{"n_layer": 10, "n_kv_head": 6, "head_dim": 32, "activation": "tanh_gelu", "attn_scale": 0.177, "dataset": "wikipedia_en"}
MLP neurons of a small language model. Each row is named by its layer, matrix (up: input weights) and neuron, and shows model dimensions 48-143. Each number is 500 + 40 x the weight over its row's rms, rounded and kept within 0 to 999. Numbers have three digits each.
After each neuron's rows, "fires after" lists the tokens most often just before its 100 highest values on Wikipedia text that the model never trained on.

L4.up351:541477524500506542483577530552496449580532501454490439558568510507574495488464436476456522465599406452517547537547485491546442502498522518549514570465503458489503518489514543511498518492473472519448501485543501504522523430466408475511549518474461457509440523511501504556525472443474552479
fires after: " in", "c", " a", "st", " g", "vi"

L3.up68:486510518493457472555476460530522521485518494495485515390489526476471526455475431511456455590506482476495520446472518447442517529496459488454502476506512485508443420494414565488473483428509530498486427500538553444534518488491444527502518571491502507438522426482484483499543427546528426499
fires after: " (", " se", " De", " re", "-", " \""

L3.up303:525468551424446508466565562536463458520498455433515523533457521453507530488477529530471454534438546510512491430442506477538465425470516477508546539389581540524510529470526527533518596455466503519476500470464552518509457405525496462486441533461535513502517472557525470480483439480487594487
fires after: " ", " (", "["

L3.up626:548476504573496463532497528539565502521448434551550542450511504450505539532508502502502475521445582540532432497452449464509432549510454444480498489534533439466455545483447457484497557473490474435503482484549549548527482500530533481480559460473505524506474448559495532494473531509529526436
fires after: " (", "-", "/", "S", "B"

L3.up59:519513566505405474551482496475463502503436524484548439536484582482454523486472522514511446603533466449494509515483389526524437464502546479584508432488527443502464474523447547527487502512469494508512491555516498443538512468476481491547454487484481567534560466548542421416500513519532435460
fires after: "-", ".", " (", " \"", "/", "–"

L4.up138:427529417503499502537458544505552478511441467459555494477505456488541509528495491532433489502515506501466535484511506560514467462516432470512502516502479529487466443492568472408562444508476427503451478472446465498508484570548514546456519567510502517521467520486528438487523525492533435464
fires after: " ", " d", "v", " f", " con", " tr"

L7.up444:539526496515459565426547493528523520473492514514503458519517464501503426462485545576501499517496424540570497439546520453585496451533533511552453499578514517433463480493457505517514457492551534505519553524440491503449515476567451476476516438520433452543527548504460526602517588483473435515
fires after: "s", " re", " con", "S", "c"

L3.up204:522507553547497503509512530491521505586471460605467503562512499528503487555478587499416495531515496474486418457501416455456475438485458533485497566543501497487508522488466585460455540466507522524561561527566497382571536509538481590463613502528480519447436453512464440527469476513464485502
fires after: " the", "–", "-", "/", " The"

L4.up495:465520547567489494451555461440510578492510471456510437505594410530531486496458509475461545491487450510539439511478532470473449525466475456477522443474511504539404555455474568496487477506543537523541506567554526567514480464518494534442519545538512529454520549455519462481490459450539472515
fires after: " the", " se", "gre", " The", " inter"

L3.up606:505498550404500456485513526532498528469541507445534576458584524470490441500485503501467453510446486455476431523452542512510502514439494526537511550521556454536489486522470497492472490568428498478549424490549451457511492498490490576474523516508494545499543506497501522449581498492550511433
fires after: ",", " of", "-", " and", " ", " S"

L3.up36:429476593528570448495507490442510523568479384547533491501471475497504477516514499549444443512497419519565490404540511575504515534521511531534581539499532498478481424564468506441510558544511488531450508467386453522574524457451497479451505472506510517502485533480484468495583492488552416533
fires after: "s", " con", "c", " result", " ex", "cc"

L3.up697:578468462490547540472455550525453575457606534535478444405545470521559535490509495584474489460469465534561467448508488536500530516554516487546505468510437461485475465483505483526506469535591489544456490419479528570534532483499503525450485516487525479502472469473453541463513544469489521520
fires after: " O", "S", " La", " Tra"

L4.up299:447482524533570483586502461477523445503514556468454572519474449459496488477469470519509471522532472532477430488536466535448438564494525497504557523519547534474423499492595491550537452495524478545437486522555462489397528398470416501543521445496464477508516515531509455407485579461536504586
fires after: " O", " Ar", "al", " Al", " or"

L3.up296:519464508545451510473536428541580582481483509515445483513533496426474556512464469502498523564547483435545483553479456543503458452548511442458509495536523563503454424456490511527541499528460511553451448482537461533501528526545466468482500459496487483468514492519423529553561513487484497497
fires after: " In", " A", " in", "ut"

L7.up143:520454417491425419560471541552466523539473483485524487494572439509503574483510469508548517497466489487458476492513477475541493455527484523496363517469520462433496470443526496498543560473481490443484504480511451459486455519510573556481519543604494498532492459485481455516554490471539510470
fires after: " ", " with", " |"

L4.up643:452463535519539546448504498497517470556512565507429540465463538460442486552473485565440462498509481443497492534571459523514465508542555509526533535502534458543518467472498473502527464494553460500501498469462513506479548444463483539473539390535524546539440538509430425461461470487465461426
fires after: " in", " 19", "t", " f"

L7.up49:563464472545467463509518510610457480565469498425477469474508569434463395543426459513483531524534441459516527508456525510552535537526521460516510461445522485440544492556487493508517469485541499520495488469488463564486467466481490506498431525479468528454447499445399486487470545528512521522
fires after: " at", "th", " At", " North", " C", "c"

L3.up347:493547469501497374516501512488550500500472523518482518505485469448491511483445523513432500482509483495482396466512478525459427521482473492497579465526554510545445505516396493471523497570404487596425442461456457502545581508511404474491575452498408476523557462483425474535467448520523565519
fires after: "-", " Mar", " 19", "ar", "\n", "=="

L7.up365:513490445545461529517491522562521514449474633570479439462537448517522483525546585529505492504500488479434496598539520542533485402487473435513556479506485485463467545500504461531519458496524469521551503460523479498479497452574442517486506490523481470465508562515449567483420513530423537527
fires after: " a", " re", " at", " A", " De", " Re"

L4.up171:467552497460537523506493463478541520513523451557583530468541496543527426486482430509543490541527486468405522576503541441473481506503476545391544504511500574492462512466512524562501487441488572497476452523479510476471540544535542553499467475530532596468541488490466524369460506502508503484
fires after: "ci", "om", "it", "ment", " education"

L7.up98:486499498494511507429428450485476465578505539513485544445527483542445419436458537535541521497494516551501539507536571500486507523485554481544531499587451549428500545521515541483619478497485526512488554486533457500485545440476540524524505520444488534492465498528547574403479508454477605534
fires after: "al", "ga", "o", "ov", " O", "ta"

L3.up603:488548474485505497443386502469489516487509534452512475552497545489489440587473522470504499446474455540479476500525503488546469587497464469545523526535562519537476488422553484464486498502485578544451495491530484472534581469571502554458482512537441515534525483475505449472496505474473529523
fires after: " ", "\n", " (", "-", " c"

L3.up51:454528486446534464537477517563532491471556393475529524475467522451470483538474442458504554569492527535505533470547540526517547445517421482529486490455491578489484506619506484534540526571511481482536451472507548536489491495384544483549514493525505510440498487512465435555437484478447531607
fires after: "ri", "ja", " Ra", "r", "ra"

L3.up691:475556526575503544471604478482497529551533486555598433508495466457430491429438517473532465526490467505427393489480493534532441509474467429504567508530489562525478484475441491506525519506520484497474503519528442482510508468563444484465531485488481488387528558473476495543575502498482447467
fires after: " ", " re", "A", " de", "-", " La"

L4.up737:509460521568472532499444492443549468494541546570478516451541540513533554456403507402465482500497517457555533526463531514479469523500484478562522489414533475506525480565531453484518516438524495548516529460449496457524467494476498513499448462468501482518512521501417529539475567447558456515
fires after: ".", "°", "D", "ed", "c"

L4.up68:513547569580487486476480478489519534578503567568456544532502483398476485460499487491463458496446402562492496461481494510501482462469497477544488488534489490513466453490443544408428489450551417465447474519539479578486472442475511546484480569471479504478515448541573433518527466537502493549
fires after: " De", " (", " di", " Di", "-", " de"

L3.up201:583582520441553538532511517554510551524502494454522447518491445516518464459489547456497547493520455484535492500504457468442527489509498485557510454509550539573443466551446498512482465400466456504513425527496555525517540468474487478496504448537457461449475523410484487569587447456505449511
fires after: " re", "-", " did", " h", " do", "\""

L3.up737:522472578481478525555486453524507466554457472526482474447545559430466546474511482519443502544516448453519570555529475474530463540504468456493443501526500499509574516493437458428530586420493421459423542519439505505477467578493502514492467448514485467469514578528479468510487486493520431457
fires after: " in", "c", "tro", "s", "ne", "or"

L3.up339:522549433471522469525466468563526570524424512465569549501487495411510511478504557540492557505401502472531474540568513477537447421489500510470529496450517481464456427465435523459573485497538562511513497459456520490547542431577496542443487519532442591531456443571467541489569526465525465506
fires after: " re", " ", "-", " An", " Re"

L3.up15:459512477488504510478465525429499450431524491449475534496574446432635484463463548505504502518464501487544469471541473543546545459517544461541531451493537504528489536469529439531540502440478547556515474538498367504513527515502499569509416516471420519560484505582560509532496522526452445526
fires after: " de", " De", " h", " B", "b", " A"

L3.up486:508541487474421559427452525440539516532484458540524492497516515549552479491486485526555444492434580565466564537520439508537473507477460486602539550526456499536534545540437516512476462492475499468482489509537527518429528482479456580511531484507498504514553527535453423441466453520542472477
fires after: "\n", "|", " so", "-", "---|---|---|---|", " met"

L4.up117:502503560471539474573476519490468520555515442506457511492486498484548521501501511590480471461483522495459476430467471492559528533402444502478531526483474457478452559557499490472459526543514511528504506508460485552533502505476540464502516495509452551436540416560458575605514522447384568522
fires after: "\n", " su", " "

L3.up69:544453494506510513534536491533472567500498482512500424445468457508519443486567501551450551517570479589528490453553469494444467428481476419486529508474524484542506532490463449519490505503484508548490454523482558492548526451517505480475484490504475457447509512515537502503500496528460427447
fires after: " ", "-", " a", " G", " V"

L3.up516:537482494507494534467498541561536506530449567482521516540588427495437490531446553523467492509555486425545541581530507447491441412489484455546603474473529480520527535509474569486518495515514510501525522545476506482566492452520511467474524505490510490524501492504418521515569509568473520412
fires after: " the", " de", " a", " at", " f", "f"

L7.up575:524545518494488467472508512408445512620480545501445420443554518446427526430527544512481450591487474542470528525513489480488449505442458494502449481556466481414432547570464518441496526511547534447555493446565516502465499514530489505560495468457549428482464506507461444505513456493432482499
fires after: " and", ",", "y", " as", " is", " the"

L3.up102:492415512544425440473528563521481500525513469522525532512471514441483498464492510569443494620461560496451439494510517496472433510557488508420533498502581547479451440451422528520538566515523542496447502482496512514568456528535483502495514486490482489543475485546462488509534541524424517536
fires after: " ", ",", "-", " An", " (", "n"

L4.up484:496485573524466491515506547441475578449522525438471494461475474505475568593441522486478497510474476543433488472547458511523498500469503456518495539530526497549488498521479473479516465520425450517403493528490476560520619467510502526498485507548463546480515477500525554474475505484451542562
fires after: "\n"

L3.up302:517500510492523561510586447512496498461546465526505512537462431514526482482531512559548480450524464455489512588554551430529516474526446511487577531541498514471445519421479448544551503576540517472516416497520543533553516420555494562429508483517489472549465535493438453515444513429498463509
fires after: " An", " Mar", " Ra", " an", " a", " A"

L4.up181:440483525450515544515576467521420449486520509552471497447520439550558508512497509533432450493475521456528512551494547535520509513478498524489558491481515445503492537471448510481460568479508492537484494529511478505525429438490476453472458448525516531534472509498510436454419569527441559450
fires after: " de", " comp", " f", " De", "cc", "s"

L4.up626:601498473430556540534504549540444565497510564484499472476501523487539494467412525453439554586492430542483455553475525524523487439534452459490488559526450468446434468513461505493460486503461478491400495514498458494454564514476554513549496486523457553520445452535458564487563516470490580467
fires after: " ", "-", " Di", " A", " Mi", " |"

L4.up398:469478529485447469505567448472499484541483510437519484465514447492477462526445533477419536554501454514521469500531430483432443494563503529542539524421529521532526539486508476538495504412487457536502513547557458536517542471506539495452553569525447468446457425529500498431519484458407484507
fires after: " ", " in", " The", " the", "st", "d"

L4.up633:502482577512530533515520473520486495563445542472532526468402550509476462477513551472523506553464514526420599488615466558506477528486426508555503490526479586523568471545475486596516468437553495449509516454514482481450512455464457561483454536483544492464519548489520520497573462494546505506
fires after: " ", "com", " ex", " st", " con"

L3.up346:525486504578490458499498557515514572514541476544495531521470490441471515471541426553560428443478471439541490448567504522485491429499460480483536533482555522428484492453520482519528424484528477542541525475513557551543523442501512508499518488445504551505530423444525484481504488478427494552
fires after: " ", "E", "\n", "A", "s", " ("

L7.up603:546536520521477508486468492532542476523529527515563521553474496604471494467447535586447503506511520569445505505448575475483530472505451527511450529523449556504505526519513462524496499465480465469465516455501438505443476561453479494499446463518576552519483508452510527465453554443469543565
fires after: "\n", " O", " D", " T", "D"

L3.up121:471557484534518510464540474496505505535530494467541438456537545505449490483534476513458451523519500550453497470510450511576452517524432473402518470484544486557464484493476439425491501486511452529473409474502487494530550424487486542454563482503551560374450525522470516535498482528538431469
fires after: " re", "-", " (", "In", " In", " co"

L4.up526:558439481529524509449492577530504514437498477491440457515555504551502393433489488503470528488521556557512514557469556522490419466464531507552527513489495486456495555492485501528507526480501521547553505552473444474536521445426533581495467478507471533501501536575457523476568472494495536519
fires after: " a", " A", "A", "d", " he", " de"

L3.up589:522447484550459491527472509474515438471537457491583500491494466534526525489542546509540452566436495550475483495465546465498503527472510455436528499501587509506463510439490496477516547516591501513445487528547515508524521440463498404537418460516553594562575501523540475503502482448443553544
fires after: " ", "t", " was", "-", "C", " 1"

L3.up672:564501492493486437438454539505503527484566536562438473525566510527527461476499547471479477551522535493483496562455531498442490508519543529553493523476555450510484528486491544456444505462505544500582447575523500482526484456513577575454501378528530488499496517413516537455493545496526502415
fires after: ".", ",", "′", ":", "D"

L3.up125:548496522497469429483403467523535509458538539552461503478472522527510502485452438425474461537503477543477451490568485534514497518485525491462442478438434530457553508550451464519545515440453415572590519512525465437538432510550460489521494472555476548508501483544482541478485522493496518459
fires after: "st", " in", " In", "it", "c", " a"

L3.up379:419461452512431442479447514520500455550462512452563491487499426570520558549526505512560470468426463495533526447545453540516507488533521523542525492573548517498543528561554494494486504418557440601406478408425467514513519521535536530504464517553410569476458480566525493578509479417469540499
fires after: " ", " w", " h"

L4.up176:524522486497527513526483437429425547496535500501464487500536510562512509440505444580482485494489549532542496505454499554446502522510550546397469554472470427458501483510485535497541499479472465453498539529489474540508456512503551438527468513477544473442473504539508492463560480579501462460
fires after: " E", " M", " m", " G", " Me", " to"

L3.up454:506533491513490587535507540429527478476505492493497460558489503466461429573536490559451430539434516538476578487471540494577558465516533544547455472511525488488522430479561573462541476487515488502452477563457478554500578482445525543434435530472529512475549471463503507462447456539533483494
fires after: " comp", "ec", " pro", "p", "if", "op"

L4.up601:574483536551474491474430462553452477522535392509533498520544502470493490487424497461526470515453491473507458492452459499487440504493590455580528472454524467555470464560504490431493535417529468522545523516539474450512525487488492457559501469456492516474492510527448533443396516500541553489
fires after: ".", " d", " D", " C", " c", "c"

L4.up391:493495516548550472518535490480504454453484511447442531530567574515496538429423573512553500514486537510473516481494485510461536500561507567458551542535529447478601574458530489522499427508447456516522534465515540493545417496569558494542467460475519522504504456429419435541512553527457533524
fires after: "b", " sign", "B", " B", "w", " be"

L4.up38:527507487476469530473550596469415495512512488513501493464528462558428535496451487489479480524462528479543572544475502498468510600553556467475460560459431432491555573570454557488498504430450518453494553544541509537478530489538504514466454434584536496525498437465489502372505475571518520478
fires after: " O", "o", " P", "co", "our", " To"

L4.up719:466481554484595482567505492476524575435434485512528560539540479465554439448496551474500500535528493489503502547540558535488497550532555512474516501542497537479450493557543567577460468491490574474480423481516487452449546485527478505563453487543484544462513491529440498472529533481529529446
fires after: "|", " ", " 19", "-", "or", "–"

L4.up215:518458494486488558412483468490568554522489461517532437488473492488488405558501557496566532482550480546617510466524506513503496543420447528505464489511425522523488481514421463541467566534516476517550605471505592485502502462544541510508527500467467518525484480511407466447451485483481435461
fires after: "-", "|", "---|---|---|---|", " "

L3.up600:498476523528463559474483525510481471501454428499530537510480519463472421518499446483486407445529535519570594424528422501486555553484520507529457561466558436419474438514493540480583505481452483532453468505473442434471499511474491454502510563548497511471528546486458563434458456495463499540
fires after: "co", "amp", "op", "p", " pro", " Pro"

L3.up744:486490494435518503534414542489443508471484567520488512524515558514418547537475493535414563532482529466502505521509486537550487468536537436498506500469486502535549514461510512491548515491477519492549423503533518477481483473585507435496574482516482609454499495476580430515454482477477494534
fires after: " p", " ", " P", " No", " St", " C"

L4.up574:530612491497434435553480556517450532512580424512529493445527473484503517581479570541520467527445530571551546498450468503449423518502520515514461465574488545516442582555477475520547445528557430483460530462470456509477470510493545484515545464435546514491424474497534519519500522465485514491
fires after: " O", " h", " ch", " Ho", " La"

L4.up331:507536525538455489520491455458601441545506471546510519486518499442517485492542519456496445471545528505555486588474491510497473553482496480494492501436481434489549500563536515447471484483536522486514510479499470465463511460539446535570479522503463421511489492558581423459451512440545458442
fires after: ":", "-", "N", "S"

L4.up717:490502555531422467519492445430549464529562513497517500474501487482480411480516446545429531537516499573513430515502526552482529505519520574509514551518503424484478622594554530559452526478467566551468542520478478481521458516575521530526464458474524450530509544547454505493573508583481495403
fires after: " G", " S", "e", "s", " So"

L4.up738:486499469495471500459495503471565493565481528467456581501539554520603517464511490486577476577505434408480510591560517482510504522470465479488460531550435512522451485514525472466508545515469569502484481472485495494498541481454440498503485489415454524432449431527477446509503526493460489465
fires after: " in", " In", " the", "ut", "st"

L3.up91:526510495575443486484494458429544535512502458521494534515524386440513503486533513469485395529476504507400541519525483466505489523499523472520534484473549434553525514514462560430519528456477562495517485558564515485448551550582484572533464549540573499515490531457538395446531502483487462407
fires after: ":", "-", " of", "S", " the"

L4.up14:486510487454536543511415569460457444476498582403485501587479509536455521477486522617494540531478463525456481476537551601518530519464528502529507505532583470477590490568546530512482431423527528529584487489507557473458515508532562509545569492510557489518481490453507511513502497513550477548
fires after: " ", "ad", " V", "P", "ub", " P"

L3.up182:494425587463516454594520628509528550497506513498489460477488481400485440511473570510452540474433451521469411515533470501495476452499599533529488538451528528510506475552499543540538532527541535477526461517503522467550507513456555487479584513482423578448518477530512508519505497484438541474
fires after: " re", " in", " un", " the", " In", " a"

L3.up206:480485578563508505522479480572429552491460540422519535491439523432420498514531548473435479518490480431512475574596565503515531514521549451478590487506493484494522471478427495605535524467532454548519505462476489534537466418512515521496547537532514524500504562505474511488498550529461536476
fires after: " ", " a", " A", "A", "-", "com"

L4.up413:534509483502529558500551471595577451558529506489551449467507462542493499518458498498561543477524478486466539474523485500508453503482511463480537500475442519480453507530529498448490494473437451409480483474504512497563496515469434509434606489478443533485467482475546487539494527502452466588
fires after: ",", " be", "bu", " Si", " W"

L4.up589:548512489551518491457420441459436411482573510529451494484538542574495504428455481492463458503528500533576509577506578473579452499515554495501515525542528469428485523471477511467497468492511442568509475481544408517374475468521522549463445496522444474472528484516446484478501539518489540419
fires after: " to", " of", "E", " a", " de", "e"

L4.up672:515519447552433563538408457478536474522474442502534466473477485509517529595516479543516469484475513413494511497564510556540471558587497473544504442455544530490495493442529478397546607463512475541472559506407471465509501503564482488455470484486444493523501493554514545498516476447518477442
fires after: " in", "st", "c", " at", "t"

L3.up742:457530527476468468552437466492502482491574503524445494404480466430481451479556529504577527475471533515565503438430508473491518528490442562503490548548509491482506451405497537480515580466497470494489495494500506542417474505494586482536514536572523554437532525507519518410524522450482482545
fires after: " co", " Co", "l", " Col", "un", "ll"

L3.up9:493552547560562508592491451537433519446528500466533525509530529479514430537551562491495475496547592568498529471507502491460490459517462480554511497542513517477504544514568513486526474535526419526495495471494481522427482516528574520586497550465541491513527436499455446520559495530483481520
fires after: "e", "sa", " Ha", " bo", "b"

L7.up590:478552545603551460513462482580471458388435453497524419550423570504505508436452539515467502459509463504513496512499560521520440502507440480511438523493574508502483525513585549448531556482518430486473531502569444495518507502473442454505528471522500514497544529450531471465449514568460490524
fires after: " |", "\n", " ", "ic", " O", "t"

L4.up266:483518541541530493444509475552498519478544495473562481450468460498465458529535527589514474484521497468424481502551578493426494552558545519398498591518415502457621462495487546465506498531459492487507481498459533518455441484537525530516434531508494495497505433523447500532514457514552507516
fires after: " Me", " E", " me", "th", " Mi", " "

L4.up112:442463533576533428523467502497490596508547434522446535487490590478516545501446579550477500474439469483418499508460467510548526526535484503534484546518487463467454516504547496459464522482517525546512539506479532488458490473512507369507467485534516521452590462535541567470462449528440570548
fires after: "\n", ")", " "

L4.up443:553506564535482531461483464527388443541537507469496453555492564485492562410481519514540493460457542451529444469556474519524515524492463506480441578454516521455478554571540479481416517488508518505467437547449437497515550463520467441484508464556452495562550442514428482462535474519521471519
fires after: " in", " w", " to", " co", ","

L4.up196:554462536519482465518511470478461515453574507525450458499539496441487518431497483556513435521527468465538496520506563527488527549449469523520497469504499434504462495524519505509506450484493503572499490493576534599493480492515437555503473548547482564569552519415568470499464518548510460424
fires after: " St", " to", "S", "s", " de", " De"

L4.up276:517449484517497514536537525473407524428461503536534421413545521473527488469441515492542476496472483436562515464464537509490510514487490506474571512506523490520484589404484500532535519495474471585522556561542492487482532505557512464543480435549523541455448505477420491520514521517410521467
fires after: "|", " he", "==", "th", "\n"

L3.up0:517530455463428551520508475564578477559442467526508540453479520445533510498515399556520494479502557581500499597494497537441496515470491503548467427526505491436547392477479501445546558525471528567423598455459512517502509498510500554524511468474467482511530550436500457555446574512494484506
fires after: "c", " a", "C", "or", "an", "n"

L3.up530:534529520555546481529533499427561512527541500473518524477480415479473584497488499520550536501512485532488516565494490552498454534547428508470517452449512475479471477540476525531508551583468437497501546362493509499529535437532525505528501517509488588469582450549501564458510479573485497552
fires after: " re", " lo", " (", ",", "L"

L3.up105:513506491479434482507442553483521557602487571472547446467437466520561496413448574482506527448465427584490515472555563486522528489498507456550487532451531448502520454438512505498518480403528512479498484503519510499555469537469532521482493509573509464461519524523487524514550481469518452444
fires after: " ", "|", " a", "-", " the", " V"

L3.up496:487493468484583460524558494497502503471507507488489498524482523508470466425486500473519524509480422433498525434477468500474432446543444460459513568471600510532419576521602551514533488511412487496493516487465516474482444504454518523583500508525481537548437515407504497460461480536449519548
fires after: "\n", "th", "s", "w", "b", "il"

L3.up26:487536464508550492501455484483531549513424515507476504548505470513497507540578557502476413506459487485485484550553516602535496503535463499540511523518495486433480452450472545536516541486518491529491502491429471525530508489525410480448486533402467480463554534500485462406483487506473504468
fires after: "ic", " P", "op", "ba", "ec", "iz"

L3.up137:556521480467406566521482565487536535520484500494481528478534498525525546472450518515422435527555485473480512522544468516479485470486550474530581484513496492411494533437523412503508480477493481542436485491526441515503510530556475473491527566471516597485593478490459422426470524464524506535
fires after: " f", " p", " P", "ub"

L3.up695:539525481474516532490496544454430554548487494479528490407527528492554485474469522606515494505473429508453547506528483507500474574538451505504487613518559539489476489462507514516555420467479467453506472464524471409536532518476503523426496541565502544464475464503546446522496440532529429531
fires after: " ", " (", " \"", " the", "s", " O"

L4.up419:533503523518447468414503470523502432506540497529519504413561496573534555455517548493460521521497483450550454530460514526490549516459483496511502523519472502484456544580415524414434533487529496562522510571532450545459501441420450533502520497511516484541437523513514486533498584539502540402
fires after: " de", " to", " of", " at", " De"

L3.up488:584444484521533546538495475460509470492523428474470455514544466501470455523588554533466447547457487536499540468501500454484557533545530552418490504481619459540411538527497482543548490552515546408481450508529486500562486446459542515522521486494515451472533518518535527444527484561539491518
fires after: " comp", " g", "g", " fa", " po", "p"

L3.up233:513529543505560518480495494466515509549487502491498514519467483528468436536513520511447478522467535528421506482592515574406526473518436438493511523500480502453553530534486484559545449483541536507462541479490484577545489517495478497419458570452534472487508564499473505550545478586480429467
fires after: " ", " p", "s", " S"

L4.up625:500513590509584454523528496514502443523463511554513432528481493518485520485443496478517450521510499494528496465546522557547548500520481518439470475552488549482443491497542492473413444432483457505482518458481461449554523516510478569474500439454438433482503456535493464455483520501460477581
fires after: ",", "v", "ay"

L3.up12:574520505489463514516572478528518480558494528463466561500455492493522555443489544547462461551530466534486488473505590437558538499517488445551498506501462509447475520463455475430442546417543447415558522509507533513521488484530440518573509485487436477531447461521490449534444517519441547513
fires after: " was", " is", ",", "di", "),"

L4.up727:538448538552450477511455487545558536544447515531534500472466478450524455524539558526480500491493413512543436496592485561470524466460540474526500556465498459513516467460512470493490509477474543481506530450499503476527526428473459480523514536466460493566493524549505475491518588505480503492
fires after: " ", " de", "The", " San", "-"

L7.up43:533473511484503529484490388572519535496500520472500484482478497474465436500511419454462501541448462493470458456526548457494470516486433472463482549560519471518571518549449521570524427504483482571465455518474541496521498511509494495565496532484526576474592524557535451507487457466493537550
fires after: " ", " w", "%", "s", " Party", "=="

L3.up279:488511532522519531496444442511538486538526523492472504506453487521437558515486565504464475546451485453529544496463564520518524455511492493541483518500466465417535475486476529469579493488475479551518591519504513566503539534624561441468490459512557506515534486478463486501524473530499487441
fires after: "o", " con", " O", "s", "to", "pa"

L7.up76:548561467586459461496501526535483400531442502482526573479516577453522527495524498474490592465517524558518556443554505450474588527452399467452451549542509465504451528530502627554458447470490439507486472501500552497511496532453478508515536499528543563556468505461438450508527521559453514485
fires after: " ", "va", "cu", "le", "ce", "lo"

L7.up171:560511468560474469462475518528512462501501539509486506429490539490418426493537488492518438546570504499504471490534560540459468462542432460483551498507392472528508498502524446482560457482515504578500500514541478464536469515451510471510480476461474551477505515564506461449559439594457515463
fires after: " ", " in", " w", " a", " su", " O"

L4.up241:444528492511530525471527445447528535485496498559507518528550469481555514428526568539571525541426504480521479483463514429472444485583545446514534451605447542501495520506529544491477462536439553514559454503500583549527499525561541569474417495499456508513521462478496469523515530483529484487
fires after: " J", " re", "c", " be", " Je"

L3.up555:503463509461502469513461471434476503542420428516537419572480417507554458492475504523453536469425477500504504481523582485535514533483457566524571578497515510508576445536463438529527501505515518529554465538546522552485519462505528544487492482556500516518423502516479509521500508443442475459
fires after: "cc", "c", " ", " In", " C", " in"